config.toml
vocab_size = 8192
attn_scale = 0.125
parallel_block = false
optimizer = "muon"
MLP neurons of a small language model. Each row is named by its layer, matrix (down: output weights) and neuron, and shows model dimensions 80-143. Each number is 128 + 32 x the weight over its row's rms, rounded and kept within 0 to 255. A neuron's up and down rows have the sign that makes its largest values positive.
After each neuron's rows, "fires before" lists the tokens most often just after its 100 highest values on Wikipedia text that the model never trained on.

L2.down226 [118 119 131 160 121 118  98 167 115 139 121 147 190 179  78 100 187 148 142 134 152 153 120 131 119 130  91  95 151 140 124 151 142  66  78 137 135 115  96 170 128 153 101 180  79 158  70 124 133 173 149  78 138 157  86 126 178  68 185 113 149 119 106 120]
fires before: "="

L2.down88 [139  70 115 108 105  77  91  96 148 153 125 151 117  95 140 102 156  19  87  79 160 140 125  93 110 148 115  54 129 177 159 110  83 174 115 139 136  99 168 139  88 133 118 129 128 106 108 112 123 192 105 105 117 160  73 147  78  76 189 103 127  91  77  89]
fires before: "|", "-"

L2.down330 [119 162 148  78 154 156  70 133  96 151  82 155 120  35 163 128 153  55  98 127 127 122  76 100  78 142 129 115 125 189  85 163 153 139 147 136  74  71 131 123 127 143 128 162 133 105  76 126 104 150  73 109  48 177 135 162 141 140 149 106 141 169 111 149]
fires before: " |", "–", "-", "=", ","

L2.down187 [123 131 141 116 176 128 115  85 113 156 141 167 163 113 146 161  78 135 110 141 156  60 139 194 124 128 127 120 149 138 186 118 147 123 108  96 108 116  86 102 131 127 167  65 133 163 131 127 161 157 114 156  86 168 124 118 131  77 162  89 166  82 146 152]
fires before: "\n\n", "|", "-", "="

L2.down273 [172 123 128  97 179 128  93 118 159 148 107 136 182  91 134 117 142 162 136 119 114 154  77  99 179 130 105 155 158 140 101 150 133 154 171 146 128 123 106 103  80  94 172 146  99 114 151 166 126 145 114 155 159 100 100 159 168  51 171 155 134 126  78 176]
fires before: "=", " League", ","

L2.down276 [122 158 162  92  83 143 134  94 130  84 120 137 135  77 113 186 136 116 104 156 128 125 149 119 104 124 131 101 116 132 155 107 128 168 125 167 136  33 156 144 141 164 142 133 166 138 142 133 121 143  93  93 162 115 180 105 120  89  66 120 129 197 124 123]
fires before: " |", "ble", "3"

L2.down283 [ 82 134 155  93 149  95 136 153  87 109 203 146 102 164 159 192 181 170 113  79 184 123 129 122 160 132 144 105 204 121 157 154 200 134 138 123 149 179  95 170 105 149  49 122 110 145 125 150  72 127 135  93 189 113  76 105  84 102 133 127 119 143 101 125]
fires before: "=", "\n", "\n\n"

L2.down271 [ 35 137 136 149 139  85  73 124  83 150 131 136  78 133 135 160 147 176 155 137 136  59 135 179 130 170 141 133 143 146 156 119 145 150 141 140 201 105 116  57  71 108 147 181 159 143 121 161 154 118 148  70 118 174 101 124 154 132 118  78 100 150 160 115]
fires before: " |", "=", ".", ":"

L2.down24 [140 102 194 117 134  69 109 103 124 135 120 116 186 131  94 152 121 150 120 120 159 101 137 143 130 142 109 198  99 171 135 183 125  90 174 120 125 156 105 209 140 158 157 110 117 165 170 137  90 115 108 155 113 146  82 172 111 115 174 109  99 149  99 158]
fires before: "="

L2.down133 [169  96 160 133 113 118 119 145 129 120 140 141 112 128 139 137 135 124 192 137 157 135 160 112  75 113 149  87  82 153 124  90 131 128  95 130 124 140 134 165 140  99 129 124 118 135 129  80  84 190 130 173 127  37  90  98 133  92 130 116 134 143 123 245]
fires before: "-"

L2.down405 [131  50 125 211 133 101  73 138 157 128 154 176 152 116 154 183 132 149  34 131 152 129 142 106 113 105 124 102 140 120 114 162 127  92 121 109 184  89 178 156 120 125 165 107 147 104  53 117  89 166 109 123 129 126 102  90 122 139 153  85 192 132 163 137]
fires before: " a", " by", " an", "ur", " and", " the"

L2.down347 [102 128  73 161 120  83 103 124 124 104 146 177 137  91 133 136 154 124  62 143 177 112 102 105 147 117 161 131 123 142 107 146  76 161 160 175 109 137 169 123 173 150 117 141 147 107 126 134 138 109 156 203 155  80 123 122 135 104  74 141 157 150 123 134]
fires before: " the", " a", " his"

L2.down421 [101 139 117  97 144 143 122 100  75 161 150 167  89 135  88  92 168 110  93 111 126 155 103 145 125 219 144 114  91 155 143 112 159 142 129 116 121 139 136  86 149 118 109 121 184  98 107  92 162 133  97 165 147 100 162 118  89 130 105 116  98 162 140 167]
fires before: "=", "In", "The"

L2.down53 [139 111 172  70 122 114  82 158 169  86 129 171 159  92 161 111  88  88  65 110 168 150 147 183 125 208 146 126 131 143 155 162 173  69 123 162 104 119 178 169 173 131  85 162 101 138 127 121  74 185 179 114  75 109 144 121 150 130 190 124 133 141 137  84]
fires before: " a", " been", " an", " the", " no"

L2.down375 [133 128 116 108 124  78 113 177 133 114  87 174 168 142 199 105  83 150  63 161 104 161 119  87 146 182 153  77 115  70 150  98 173 145 103 123 147 104 134 131  67 146 147 157 151 108  63 126 122  56 197 134 102 128 113  99  64 135  96 165 187 135 153  77]
fires before: "|", "=", "-"

L2.down11 [114  77 112 123 131 110 106  90 142 162 147 180 138 106 187 103 148  95 136 133  77 149 113 156  97  97 123 116  72 148 114 156 168 122 166 179  75 143 147  97 114 110 120  79 137 111  90 110 118 149 131 130 151 109  99 163 135 124 133  76  84 102 103 145]
fires before: ",", "19", ":", " |"

L2.down50 [142 103 149 135 227 125 135 153  73 158 105 165 174 102  89 112 150 210 128 153 148 168 126  52 107 135 129 155 138 127  81 151 174 119 165 133 144  85  75 160  51 176 157 125 161 129 152 143 118 151 123 152 140 112  76 106 162 102 134 167 129 120 207 180]
fires before: "\n", " %", " Candidate", " Pts", " ±"

L2.down161 [ 90 132  93 149 118 165 120  85 160 128 148 165 128 111 117 103 148 163 160 108  96 150 180 154 143 161  97 103 114 166 102  91 174 134  89 156  94 123 145 107  92 109 148 150 121 109 103  68 165 150 153 119  89 159 172  83 117 109 123  88 176 164 186  92]
fires before: "|", "-"

L2.down363 [180  78 208 137 141  82  83  88 135  95 130 107 112 185 114 111 170 191 118 137  82  91 107 112 133  79  77  62 146  95 125 101 144 127 110 222 102 132 204 151 139  83 116  85 101  87 177 133 100 104 103 112 137 193 107 132 119 140 142 153 140 158  85 112]
fires before: ".", "′", " |", "y", "/", "°"

L2.down113 [112 137 170 124 158 106 190 142 145 151 134 147 154  89 137  82 141 232 154 139 167 154 105 159 108  66  99 158 166 163 118 112 124 142 189 156 153 118  96 156 156 152 119 134 179 102 155 132  55 131 132 120 130 159  83 108 152 119 115 134 130  70 122  72]
fires before: "′", "=", ":"

L2.down392 [151 129 127 152 195  90   2 110 115 112 116 151 126 129 128 117 147  91  61 109 158 153 104  86  95 157  80 115 180 134 151 129 134 179 135 151 164 112 131  55 101 116 130 171 170 127  89 104 118 201 103 129 133  89  92 177 152 110 144 159  99 178 116 103]
fires before: "=", "In", "The"